Weights of a small GPT-style language model, trained from scratch on English Wikipedia: RMSNorm before each block, rotary positions.
MLP neurons of a small language model. Each row is named by its layer, matrix (gate and up: input weights; down: output weights) and neuron, and shows model dimensions 0-127. Each number is 500 + 50 x the weight over its row's rms, rounded and kept within 0 to 999. Numbers have three digits each. A neuron's up and down rows have the sign that makes its largest values positive.
A block is one neuron, or neurons of one layer that tend to fire together. After each block is what it responds to, as a language model described it from the Wikipedia text at the highest values.

L8.gate259:374588555491471516522489475554452487422466413486490502457553440459550490514492531456557520460569482604501527529554583561559542534564490457544523492619572482423543451435595491464527525458497511513485569564485467430489477348445440481503531536515434532587486479464523507560526452499471448485551524476506481514413606506529481557503470476461429478544472529540407548416501530492498494476522
L8.up259:379521487488532454491493569433480471516520470524453484429531480502543479538434541481497546558444505494505527535476410411525592494558546450567597467510535483526520514490469506496511457518536429548443555495526484517529453426593445572582554437585497479522509603422422537524540437508498609500445609470545376575469502487526474496516504511422457451484441534601417470570539547631581517628561
L8.down259:601469596478533530474483451519509560568467571457491463478444500493395368529392478454432548600485554535502531486459459477563578610433516534511559580586410422496506580446487497544632461573525499569570544463446458480568466529561504528504498462460418504461496484529473501482538522484520513432448495544478562421622463405488543471489491515475534441506536518564608482496579435561500421513456
L8.gate268:455546508456459445344512590479481475508578571498430504447517478449453523442506531445480496454553532536596467486591505545447471492514477413531463498599485508442530483422496520476571466558514457595434443488544587488464555500521497460454441562446537505478505538537473493507540479471479423444489514490491565525452576494500539512497479531543563586436473454575446491572638487561454526476520
L8.up268:534499450534472555538534492490455511480616544439467536431387437532481464470500423439489506442534508529469490461525494483403548529512511436537413514593429534543486496422522530579548505486486525478447437520495541476417508464519505464478569553488489491510550512510419431512415533520549581510539514528424523544415506464480559500582517471463530443436573501483432573498575501500406593512516
L8.down268:511502505511506543501498375471547498481468538423489506386467557515384363454415515487503506471536503494556558561432575500539460456557445534521420483570508461526482509452491518558506468535461481484504502431559512541463510451470530443498442470452449457506389494447596510433529515469461491467522542460483458560473573515522530522553583547520513428546556491434499440584433529486535556482473
L8.gate322:528507465400539559539545491436513514538569477531483513489473594462519501493422490466592422390552537590509410416478488515427542562482584585518529485553568412412506390541516574571485502540437563550488452518516475445507499484503460462459537502444437404458548501530415590549539424467526496520500511539512547532531624423480545503555490486570483531439505546582524605469473416561596539501420
L8.up322:495568533443464476542465427505585456476474465536534476610440499476463525485504510566548560444476547492558564417444482426518528529555542474511570534530535382470534491512550515530440564640574558486507542513507585491503558477504521466482563557431477514445464550512540540537555613491454535486592488495439475477467490514489522533481536431477465424490482507408533490500490482480592514520455
L8.down322:431606511496619505524516473536509501579453510499510473401469528532466506496567479493558470467488534477497529492465517531526522480535503485575525525522500603547449446506475408518427522456460488507380430432525493470448432556421528414520508526541465485411535410524506544591428466560471451477518546542530483489479563511578531448530472435511463549519489444579521509505475510484502559546458
L8.gate449:550494392503506562530548542467421469527431519405487519537569502507524502489560469550442587502488469482477456455496464574537547449589529428588454524571434554501496509517549468431458577578415493459422501448539442501564422418473516540513490485514485490448601539486448495566447427512521601458486560518536360498496495387420561397556522502452482520471532495492522503516444489511480468503525
L8.up449:458483529518472569525547557539512491471547524529515474457468410433503422425417410496436555465574647515559579445499495555499537508460486515443455517480553545571455508460487474428594536508465460606476510500511534476519569419512481548476522598481563526571448493557521536490464491502562460534563468518433537505527455428510566460514633542539565539481418396563463471460532389493572597535445
L8.down449:416563562473512462454548490455475579509407450503492402454533482510487504481528493477565533536516595452417541507479563475487454408439399462498504506406469535518585582502570549512480476492477543568438445524518464462461512537525443604558587527539527504446430526398535497512443403521529522455568506471558472450546498456541476539573458572568461458576575432481543473523498457532465574517519
Description: Table pipes and mid-word pieces. Pipe characters inside markdown table divider rows like |---|---|, plus mid-word fragments of names and words (Jiangbe-i, Ad-min-istrative, Wa-n).

L8.gate140:359442506492457526483540518532459449485526524440466594548493518556485530406512472416475456505414493549484416442387477426561544463466475507569505466518462466561386491489510420565503544476570525519523462461489440452540459543538506410567574502514532586528496558513455503517489457552457553504546542442445556461592487506473421524432503400581614543583547595466483456644428468505443442384520
L8.up140:485437552489484506531429472524495567545430371563462494478595495544421502530489420421510469458459486520507482535490412536418516531531549413502494515573562515479459501553552465678451479547490490596473503479473537567455481504385488543426529449510485447495589548494596433435591477517486492514556484506438475448521497588445534546525435484482507519485529582526451526480480596508474492409486
L8.down140:529526512561505526488493540474514488523544549433538444515476492531441385511543451422488446497469459554577532493500578579618591532487468536504451522445504453412521406389534491485568463516401522446464495551540505434555492456488478494544518472516458457542505480557484539417443416501498547406540547644460495471499474479559474502549471569492551599571536387445487405479542488608475481531602
L8.gate221:488491504559519456433405493461464455552476460532514493475509459465464506539466461519495401512507450427549492514597387520424467516465481466500490556597451545397483434467538574491556463546473594601409422428544473513493508531437518474468500490478499440454516512498554457530503533550539566534522549545495421480527430482551519492518528395476518529504592502611397552465397505519467496403497
L8.up221:554519473519527603451474498487529550538483428498427533494628497596516449526529446432412489516408519489570561484440461513509479544471463547541489497506540522451504577400537540406572500479520452566497577495461522480475394428476551483557524462407454479596458492507482507488476544496520516493566425561450499476512431583480512423419442346501502517518505452484445554492512550510516488432525
L8.down221:502588429418450520520483462531503573504431450522508359486519482543434450522488448504495516460501505519503542384467528504459568454508533445534565467510507382441549440472468553505479481542436566444488570461479516484581525475517399503571494550554502550436531467510517527377523533465447450509483509393524450523517505420517512440513569472475477538553492488567542459480366569457475513412506
L8.gate300:529429485480606550450563559416474513504414582492502525521526407497506469504566514392431486477491466486451397497545485512558553567515530504525511532505525467492393552487491468446554435515468392574548470523406510477530594605446592619570610477533515487581535549406488446572496417452513479499623517538503508470498456552529508515524452425583491496437569514535485521481522493503513467436514
L8.up300:422462519514593541523506515485515461496454504454383480480422490533484427508574605467611499507462460457526498423531593517502535530477526479471400577536499590539457445603462497491485495528460521555546503501474559608594427492559450417528542498514428493529540550480518441471516469583417438362434491437486525422472521564420482496506548461558570513551493539455603488492447436525518449447497
L8.down300:431541434640492433466462463472464581505433520556549486566512429547500551478533525535497513540493498537477490589571543446509502522458522563459542480540522488461573504454464481556478485518527522552511465465488502504424508521451497565555585457480542451539533605571502465534547522511480613534526413527509526561525498501518478568457504509490623513476418528557539512551533518492533463620500
L8.gate303:543469551488445495448478451482450527443561490526489506461539544498529518467484490535491447449537511460557499517522485505542569542486448551548435474478443484566564493477461516528482444600578528470609472478553421620520602497523475465541447504434449522483497448449543496471493439463461574542475423497494506440501556562408472592522543510578525485533534590585554446548450576522557433464542
L8.up303:497538573541494594401435466568452451469508436452484555447534429479496497429585492451463439531598483481483519524498541555545541583516545581536489471483398463521602454451524517443487373529480488460558593572542423457508518494502575484562459473496491565436538591403531503418514491482559593465500469502488426415396481472393469470398436511506544430564391500521435486501461463523490432388492
L8.down303:559524586527493443504450547545510526516444363478552526494571511441479477519532391503482519504533479507504518472566430475531497532486518572474520524467419449488445433576415443651475525525528556432548464476378503522524476477500469490437477468476474460450503411451482578581499390529459465426518503571557578459508438483496467456399431601527524552476440559530537501469535517453572571531420
Description: Discourse-connective phrase ends. Last token of temporal or transitional phrases that link clauses, as in at that time, for example, however, meanwhile, the next day.

L5.gate91:508505470480491498459518437526502413458532509524555470536506530407470483399571426552457520438532508512540477513472516430481465531526507550563582520497480453548523521477594478459537524463415547524512521439532442463529491476560472592532558448432474584594568502544614492565449467557427544561454529465561475531469498539383486496515549450426506497506582553525475500484460557538586537531468
L5.up91:483462552528514562614569534511498430532523487573535543506543511623492514520461500475501546475447549481553517401464514408526540518514529567420502527432419424503516530576445480473589490522576467433484479420425534443406531527586353467520506533492555495559537440435558643504458476490588517556468468485531479521492471584487463511421511547539458516466447554504494516490493481449520504605483
L5.down91:462467479521413508564545466569475451486490571498454507585482497536467477466532430458439439506456420538429429436513456449577551435503516427488546463542575446453610525511536602540435556448388550563449468559507482528581520514444535552540440469457438571503477559472508465388451527507488479588496544470517521590499566536437496493514483505392546555545578526448493470474476486519565457510483
L5.gate117:496483586526555551461517495504474467489519398511513447579494447465522442538548569495485587516472513479478543377552455585586570499432468564447572524555401509475490530437490574458405453470455513515443470523563444477526555548440475449498546518447495497586458566531524448490514551548524586561533495540442504464486475480515551591504598436479462549605462516462537449542508502499483518354488
L5.up117:520504394599478450437460450534522468446528482529514501407467472604516452540501495527427616491555504514489587435560426510510419521481536496467549601489384532553539484477509547547399457484419474630507481439554543476529489458476472469527479539416532460467475520451455451479507473488406483508512594511524485509530586608436582381570444443500445475536603544482535519503499527552463514424443
L5.down117:510520550530439434596471508527530557487449502547404469479498487468417408447527502497555490445521530497489461413408476482552466486514425543618483568500536432505473409469504561466551410568535537469508501485478437547425580484448509507504560487517468488581520503418488515436447485532544436547579450492463524510491537572557472519455479493474517447567395415500503379448419439594505574454503
L5.gate227:500434528538502551633509436509506527580511505587520532588538502608496499581527508502525478511547496615510468474583602436506487450510531621466469471510496483582503390508426597524496440557538505456519538515584459504603511454405458499522462510484531440429557553549479456488516506531515469423533526508499497528571490500566503563560438458586473599483409445578495517476479495511537561460515
L5.up227:492481596548513472496512402514475547540521470531448487523588474464578521536462553485493539493571483475563423477561472476463502444502428608506571520491565506497487425404495434479433527570524534482517527511456546443534521508497440449486521520530596582509564513544428574468538468553582503469503523536563506452467414508601407525566447512501469491511422460529465480509455446442541538502558
L5.down227:516474500534591468438466422540498522428427490480494467459455477544530397532490423490524450435488521501514498485408378458519540501501541525538403486494445597502463486487603521513499473543559453529496465461463449498478475472620473482419476526561504552548527513517472545460489480426426444444513505563384485509481474542583558592483524433516474478446610532539580442526544471560441514583520
L5.gate433:549479448437491442592588500411477507459485466472456527562458486540522522533583475527489539479527506519449537523576508577579534476536415582475571504513492539399551503578517539665485563507600598387532570536505532494539459510502526542556541520474427486456390476415545443512504547487451503508482518454477523491570437460480524529558551543507543469478462468500463499580336434467510407489424
L5.up433:536457525526551471600510521559482553557490537451555381580449457490399477520496539418556480514441480462435448471508568458540545511403431490529486535504544470406526535456544494618473514511528504447545465510588509491494499446477467519538554539513429442534495460516472582487538464507477506513504477565503420490559504459551453537554436437450517558528455552489469460519540397430446511516530
L5.down433:545534499517476549472543557541436438520444556477485447510607482529488530517397515555470434474591498423552391539530491498550497545532457427471516521577481406580499423431599431503478466412481481615555465527519468445522501568594532501443412507433516513517466492509507492510482555535538458533520601438472578498394573467492439546509570446467436488450526480473532486531447505469504464522499
Description: Mixed pronoun/subword unit. Three groups: word-final pieces completing short words, often in titles or lists (neith-er, Ju-st, Wh-at, Fir-st); pronoun it/It as clause subject before "was"; sentence-ending periods.

L7.gate93:505451448583496531592634490602521554445507542458483530539580418517454538457478535517525458470518459506562465444512541584483461428598489501495422455548410476497479534371625479487513446552486471562416510456481555444502487511505556537478529378464509482568523568499511588537496375444455476474473520413406527489433563489502546501495454476577556483563463539460610458498506485461514551523521
L7.up93:457486561510571472554551564530544460454528512457473497511516450534526471515566445526534570505552533453456548556416449480544462551508540539450469488537503501531456508456552552558536572494486470543594589578548503480588526572499552581487513483399533491462405514452396549465549529406573482583447559515517524455541516491584429520454482336490556474516461592468504538495538403541472545541466
L7.down93:532518492528550480601525482520573556462421595492469527400415444561415432439518545524458482499482412418476525491481499481560495436518512499577530479537464496575511384414522560471563522524579485455402518470391470535453507494514529525540514462471598591455469544473401577379496431513498601496400466503467536464475509477602498489451501487505418478466576516589453502479409476498473577519451
Description: Sentence-ending periods. Full stops closing a sentence or table cell, often after a name (Weast., Herreshoff.), plus URL dots (nexusseattle.com) and "te" in strategy.

L5.gate36:554574422508564544454563490489604519555483514496436563428465531455500483495434487532507487402477536473552468533406555515476564447530459462571499510532408568473491397508443506412529460507471430547552455448485477467524458469488519545563424406526462574542479447479515406496486494398473515435605472434565470515546416474398467503540561481590508543455464554545443518571549464449503418549541
L5.up36:423472399582560552505463427491478519447532474428357484535457452494492361452492411469502532409529539504526503474489516504557552524600474459495541503518421451455509522479515470566472536473471461563494433519500553523371435568493450428493420396528536486459543454503489599529505473481513489464562487449414561480538458490570566430448592534583425544494517499555579491548570509516495500474460
L5.down36:439536529519512561450469490526483489474494418458520524584529513516519546491529539557548476473490518571410488510511508534503613472488458487474533430548436491441447547526564508491509601550455491600546504470503521480590475481530419535453522534455526485537419568478523568507459406482447534589559495440590526589585495450480525567473418512419491415539473591576495476531606493441532558511572
L5.gate325:392441511515490498403510479604484474448455585428521548523581461416526418487543537442475491513488497509509567483471552572458660631475447455549534440490588537553557555527383503552502477509506488496520498410480514499497497499456431582542524397434433488497502575472416452461525533517442451415547503472562536559512562495467468500547540480535501532580495540523417548478597473492519484522497
L5.up325:414395494506594520568549477490444477472544470425482509500520518486558583456565451517437611432523480552487411532517550485451505570464458586592477515463560460524488512517534474448482471509485529465437517449519549494436514463543573562510419507519587518531530571446458516430567619476439504481573513560468488517451547520347464504407529522429614526510452597517371599492539495493455543491479
L5.down325:510502504474469480481550477516590509406557442532492538411574423482504433485509423426558486478499515510469519524428509503549543536454447400506444488506496513435608637583489544331529444501576532566470501499480451470477527398538489462525531398494498433502499487569497518546490461477493507702484510455501521392465487451481528590555514495472562454582510446454523489523437570512549521498545
L5.gate416:491449349482534497539493489500461518543566572370460514533544357565486514577429506447426480514590462446470485487493491430456550514457479510434533470496500503548568438566521425502499519540502524568499538441546488445568546514475447510466483545459471545451453541538443535492473529448513512593410482535466507417494400392503493407535446534483451474463502481521483407525493422472437451548595
L5.up416:490463481600458507590419511471476411481506558530525528556555471508497499461426467493423533542536541525422423444573483447482523479485472469540576448461516403497438489493547449512479538519510475495579530405523539529490500471403478581515530528537487607574491511537520419441449487490474567509421477529481480555565540517545474425496485466505526415421506531544473421523570522584481517509480
L5.down416:507560464496536448532487495486508543526450600611496427555496491607505496454506502504538575489447398492502525440539560576503576540498478531597507463515552449513487550470451457617514521441438546478502481492533597495509473442407453494528433507598467581474553548533547503562465533525528545626512522459423624532422470512482584456463502490497531526507544529542401470531511577552528513532538
L5.gate490:553493538411568466489510372462576403463493443447481522533554426543611470510495521496448459504509532475553490454468524546409555510486420565494528549453628518478515426523489433449457494509581530531425456469574477494464443545536511551518518473428528490534576561502441493460535463510477474588530433540505436450515519559543409545563525482487541425578509529550511418585538455508533458361453
L5.up490:464482488504488463576566460568546408462469526424485587575503539574586467436445454526426466463427521466467449516519511477551600505474482547450479497470578471559546467462587429501450531477543475568581476475469490490581378633544450514495460378440439530529416497474408444521429483489493477539523462596524490553504423446511531525450449494474519353502537513454568523561528481482467499535567
L5.down490:411426511477537537464483460469449499483454490505525509620531437524550531516482495514544490471454506537493476490497477427482458653498497545480556547421366663535530577486555508487530376489358439538509557442452555467433546396466503538458531421513504434515469516580538524491537457426591441548591534555449448471543464532534454580540480479538579447437531481546461453507447549479611490504476
Description: Fixed phrase completions. Final word of set prepositional or time phrases, as in at the time, at that time, in fact, at least, the same day.

L7.gate456:505538445403491528461472445504430486468486569430565485500368525585431418566530526494503444444441595477503424479466429510436499528480453547610536480474527428564538488522523508500411469414543493477453463363471493471426379465466474523461563521515544530495484466555484429517471517465535490478507448459415482419456499462564510540466460517503532494529525504397466436596494468561458500511531
L7.up456:430457473526515532601510399519513495510543510510414506546560461426466461521567465485549461487507530462472573520451591466465511583442450609584490467435509458436398511538459595528476546461563469498505463487532587524540494515423475576475529477535464477505487530478520521511517541381537393528562521528363461494573497505511522411437536521523510518555505544637446517540444489487438491394539
L7.down456:559494550562492475504496509417565476506577501569512463559484490639553524587521595480472546462497500535497544516545497538555517436468519463440444519524477509554498399427451519545448473481411404574506530544431502548611492476498453493601487391554460417576420471465510527513487499439536485438422492500456537458435478513477535491465462539492524388491497496465566458499621502529545540467578
Description: Deictic words and years. Referring words such as this, that, which, and where, plus years completing dates, e.g. on 6 April 2015, in 1982, and the ex.

L8.gate39:553567459569458474405549538458496554442517445535540498515522509456477473468524519511529601485525525534443516496404497476454525583432453550542451448503633526436413517495440521512613541421557547499520533442565552585427467509444508460588426557543404427474536453476499501428574489519397478437584509594525540507529508577499573472528519466508475469497464486494543497472375442505476496539502
L8.up39:476548546387456550442498481537507473521565534507641419509581599531516489511516547476487445453485461542577432539503554459485541495532459502526518555455463536493466501416486512458459523516523427549411469519449474469522562469549486473571396406463502544427549563473593522567462588492425498435449413528532552530487483511478527473478411526503463521462346517511459477481522497481478474426592
L8.down39:497559447523348382514462484468479521551495569458624536471516541457548486470450471486549492529605471572507536474524497461529592444520595545572480494481583479496515450445371509486516650453523431565530433512487496544468549474448457455557472562455612468525558562502580521468512478529483494562510468414555485585549427461471510549530550433491516502477492422562493458513475399562419480515514
L8.gate66:452487418483505498506520538597455473546556454495467495456567567485535493406568540495504542565468498564513499496400565425514529519502506547476497449399534483529436522468507441434521540501530528518407514524488467406450575440504433555464514428468487563513516511405485433456456429499501514533519517571554602498555500380496478484465533425569508459492570535422503436536390442590529454431426
L8.up66:533574444406469462413451539534491579496527586533551542496470540530531549460480530449473493568448465430540490465515543560496522445531448549545470519466528507581496473556560501604432491511499613542512488465534467523475566514538521585642477539454484445552514439421507533546502382531539452461440534528510454503514542533372454480564466449380561525584500530521481485491551554497505517470579
L8.down66:467516488524437532456485475474458575395544425521470507511478561398498417517534537450522420538517543396551441555497542431452537410484506457513536480450493492527513519525498448616612521550650469519461562514595400560529576572509578398559498555484472457501416518442418529473513449437492497485523549415512560550420513498512484559454498429566565475488394551488451456539494580581513565507589
L8.gate125:537485562528424453520420486483485497499492509375494492436393523450498465498552521495458535482546514487518437410443515510467446538543592460463489519476604528468468537418468517456506528533464581569460464499489412530525502599587459526413443571554521512474545477616514495651600599455548499409504471472537527547452430467512521470447481438458549611588425581496553487495476546482503509548378
L8.up125:423476394424474411477497478546537472460515390431456507515433514571559439526459532439452505560511447542462517488427536505530455470499516552598550506506536519443473526487446533505385656491538560493393566417505513560469604401488517439600459462529502453515480489483542543421503516560493479485469534427543443520459503472554496457512453523466439470469501541534447486560462454491495512651475
L8.down125:510553441550456464466545368554529442608522488467492559501516482463483437503489457467500561428558494566604524438428567534559507553438614468532503532515494490496441533427490570562536553534439543538511476561459482523617539535570512485509572485539423471551442519486404529474505531493503509402457463461545526503510494465439526484491477386527505438497410556528579526572525491433502517523480
L8.gate240:511470450472520557423497427536445435539535456488581405515475458450490554391509513529434559597499542550499567464445523576411535545441545488499409442498424549527516543423516569511524522518516603431437512471466480516479512428509491485554565595557471540562521481419511505459428503510579468490437554597511487468462525511458474569540510436472600592475476579636567455535520485497467544470599
L8.up240:612485370470558477498478453488465472538504548388492491474551566565534502489498576519482549499471487604476493522488407547456505490350525514520507443476536470508480544505442477488407451512472542466436588557364555462512498500499530483502520527517450559492514538488510472521530416504524461476442559440522505487515419466453485548497432432403481517531501490587502577562523405484413548378531
L8.down240:358522551410560508553493494530576512461506588482549490573583481509540553485402456484480462428476512546569507438518525542474505440554525488532473536551486565486432565476340568482510475472515490540514513407487603547440531495480519490618508467458597519443528485481466537520518508479522487498488409477474514436583442577545479434544454532483557568451540499475587588394422479471536546542452
Description: Mid-word token fragments. Inner pieces of words split into several tokens, such as smooth-bor-e, sax-oph-one, Pot-os-í, and middle digit groups of comma-separated numbers like 18,34-9.

L7.gate119:512579548525525441382464527571423582485447518519537515503466588578475544585367504509480516463504385516480565461494493497445391565527524549484583524475513430500461495493426494520407536513537475506512516575494466452545514507520525513532542582501437538545521527458563552522504462588475509533541573608421500515498566503548508505477549560569609373423571522491418489548481453505486458557518
L7.up119:519497562545515452465519533514436539503481578579520525488542481513503481554576456584494455458397494468503437486530516472449491543542520539452573469503496522434606506495460405412492490509466443516564570487457577498532485441422448538603548537467507431498486625438443557527547521517459386459481568638587479569492602532562578597477441566567539401531527501588405472510539411454521457470469
L7.down119:492466438412509515603538505452420500449456475526564429553478472526507472431495501456465500542585554458602505458541473569470497560571527527456559554523491485572484489556447669434530414493489581463565432531456481506494584545466524488448467536476471568481489407508501491440439541438564517513481423464512533511551433538532478543463476488413495529485464530469591516553507494371435393478510
Description: Proper-name continuation pieces. Mid-name word pieces inside foreign or personal proper names (H-y-un, Chaita-ny-a, Rud-y, Sergi-o) plus City/Town completing place names like Long Beach City College, Cape Town, often in tables.

L5.gate64:483624553437484492471518522471501541538488529552518475519517493568471530469470537598472485475491471542503494441542536566452520463520484480494487612559602513501508554490453506489410472462451450504494569584519535468582571477514458468431544511475472470601550432466531598466559486542490489623508472492613531362447482460594588485475520459604493526553520557511462427507517502454558435466481
L5.up64:523584505463485464542469474466528498496465533476582501435560475497568534477531536507489482475505531489511550514513435567517514564470569550614631457476533479504559481497500510466587443548527563506559497463426527557564516495518514433542600403544518532538498546520574547609659555555456481586513548511545455545500431605522477490514543600522514501506485551477481514482541446468499493436466
L5.down64:440539490546466624511471541575409495429449429589559513451501517472457419554520629516527438629490486557472428441486675478412558518536476447565547517494485476507428447478508580468557570583490471453531488463523429485433441555439545551551510521488476455498436498420488501522468442448497482442493511538511527528530599521444529486423343555492521493543556503472554502561481477456491486529518
L5.gate105:508557515474468554503491519472551552426594452526569467527546499424507517394545598514500472551517542517512459484514414479479459462551534690516459515509488400408465510547391556427506442535485489436493585429508496466540505440464512515526477528507465506589559412423508553508510574539408486398600556447572573450505460454456585480464479511505510553506460515451604463555426462480522447535479
L5.up105:570615585481487510497545519482551435554538460557487481593406536494594529505571496539500511525541484463458561492582444461567489457534497550466462508637546460585504532537482601463560438400538512502456510504413564429535510488552468504445463470562530530454572516589523515495555553503442439576575472470544522465472432515430452442573564547503474449572445516435570488438422472493512407551516
L5.down105:617471520505488543495493652482463484452435456608497441566490471524519531506571550511404344613435512543520446488537534431504421442485501496507558526500410517528454527605468565503419507540485549446587466547496488518515531454488464465397464536527546467549411445490524566495520382555351486558541425524536519529475466514477582507499507555469511426498427570537578496490454439536461371485555
L5.gate188:600548558469506530407431485485492452467472478560585562500549458478508516477461454502464576475506425484448487550565389429541500532548454457438533499532494469439545516509545485501565534560589491513600515499502496480524574458522408477523533581508525533533538633547542512561466487421453536539479517555567512587408555512480547572462525546513483516420473481522475547504552544500439455506496
L5.up188:461519570533507566486482541445560528515536411524583566442456492548441534451523503464487464460479554523481523440561516399462498534478589508599472519516499487464484579481578477478473491438540541505480426512506503554462509484534462502586552518431523511481555504510500498525394475451518411453467507497549577524466457482561413506433525502472457408533517416560469464465472480539534566508540
L5.down188:535506509537573489428526443500453501533487470489509311576432463522580451490464585401525605508529485495525504421450436517538553487533581424538513510534522520523491497541513511509484478432498491563488486505457495494592461535480522592537497457424475559502379440446518531512467595492437560476527501475467427462549465528630566472495479467570405535369435477469483482477529503603481540435454
L5.gate339:398472516534511490501460568529508563547495473535554467534474500409465531507460490555491527532507496413521530497482448353528442410597505445576524437549617529502516537519613555576536483575451557529523595549515526403537534503396437425493497533490495470588597444482442514504527515432526436526506442526545551459448518474514538436445520509462513501551482456446495473489545480428507482623571
L5.up339:525508552440501394474626501563458476479477456497529589443457455549486494491473458499455514567537385462394451460450474479432389470495524458509534484558542505538420552540468517462539494549471456515560547515456542601522631416503531553537539548547457541563565428507524582506525488465458510534480566559569553546495520549502525539579508569571489633480475499491563488466466452444490443473516
L5.down339:548503444432465421496459579548555471387419512512546544464515464474510574548546497560602516518519558441557470454552588447493568495510525561560499595433507470518530497597578438408559421429441545567480461470480485523565463505431554543446529551496483486546510526456532530500489543510481480351531604480537512506488512558587493491467538607525474487462447544530530515508551508544531522507509
Description: County in place names. Administrative-division words in place names, especially County after a place name (Berrien County, County Kerry), also Country, City, District; weaker scattered word-piece hits.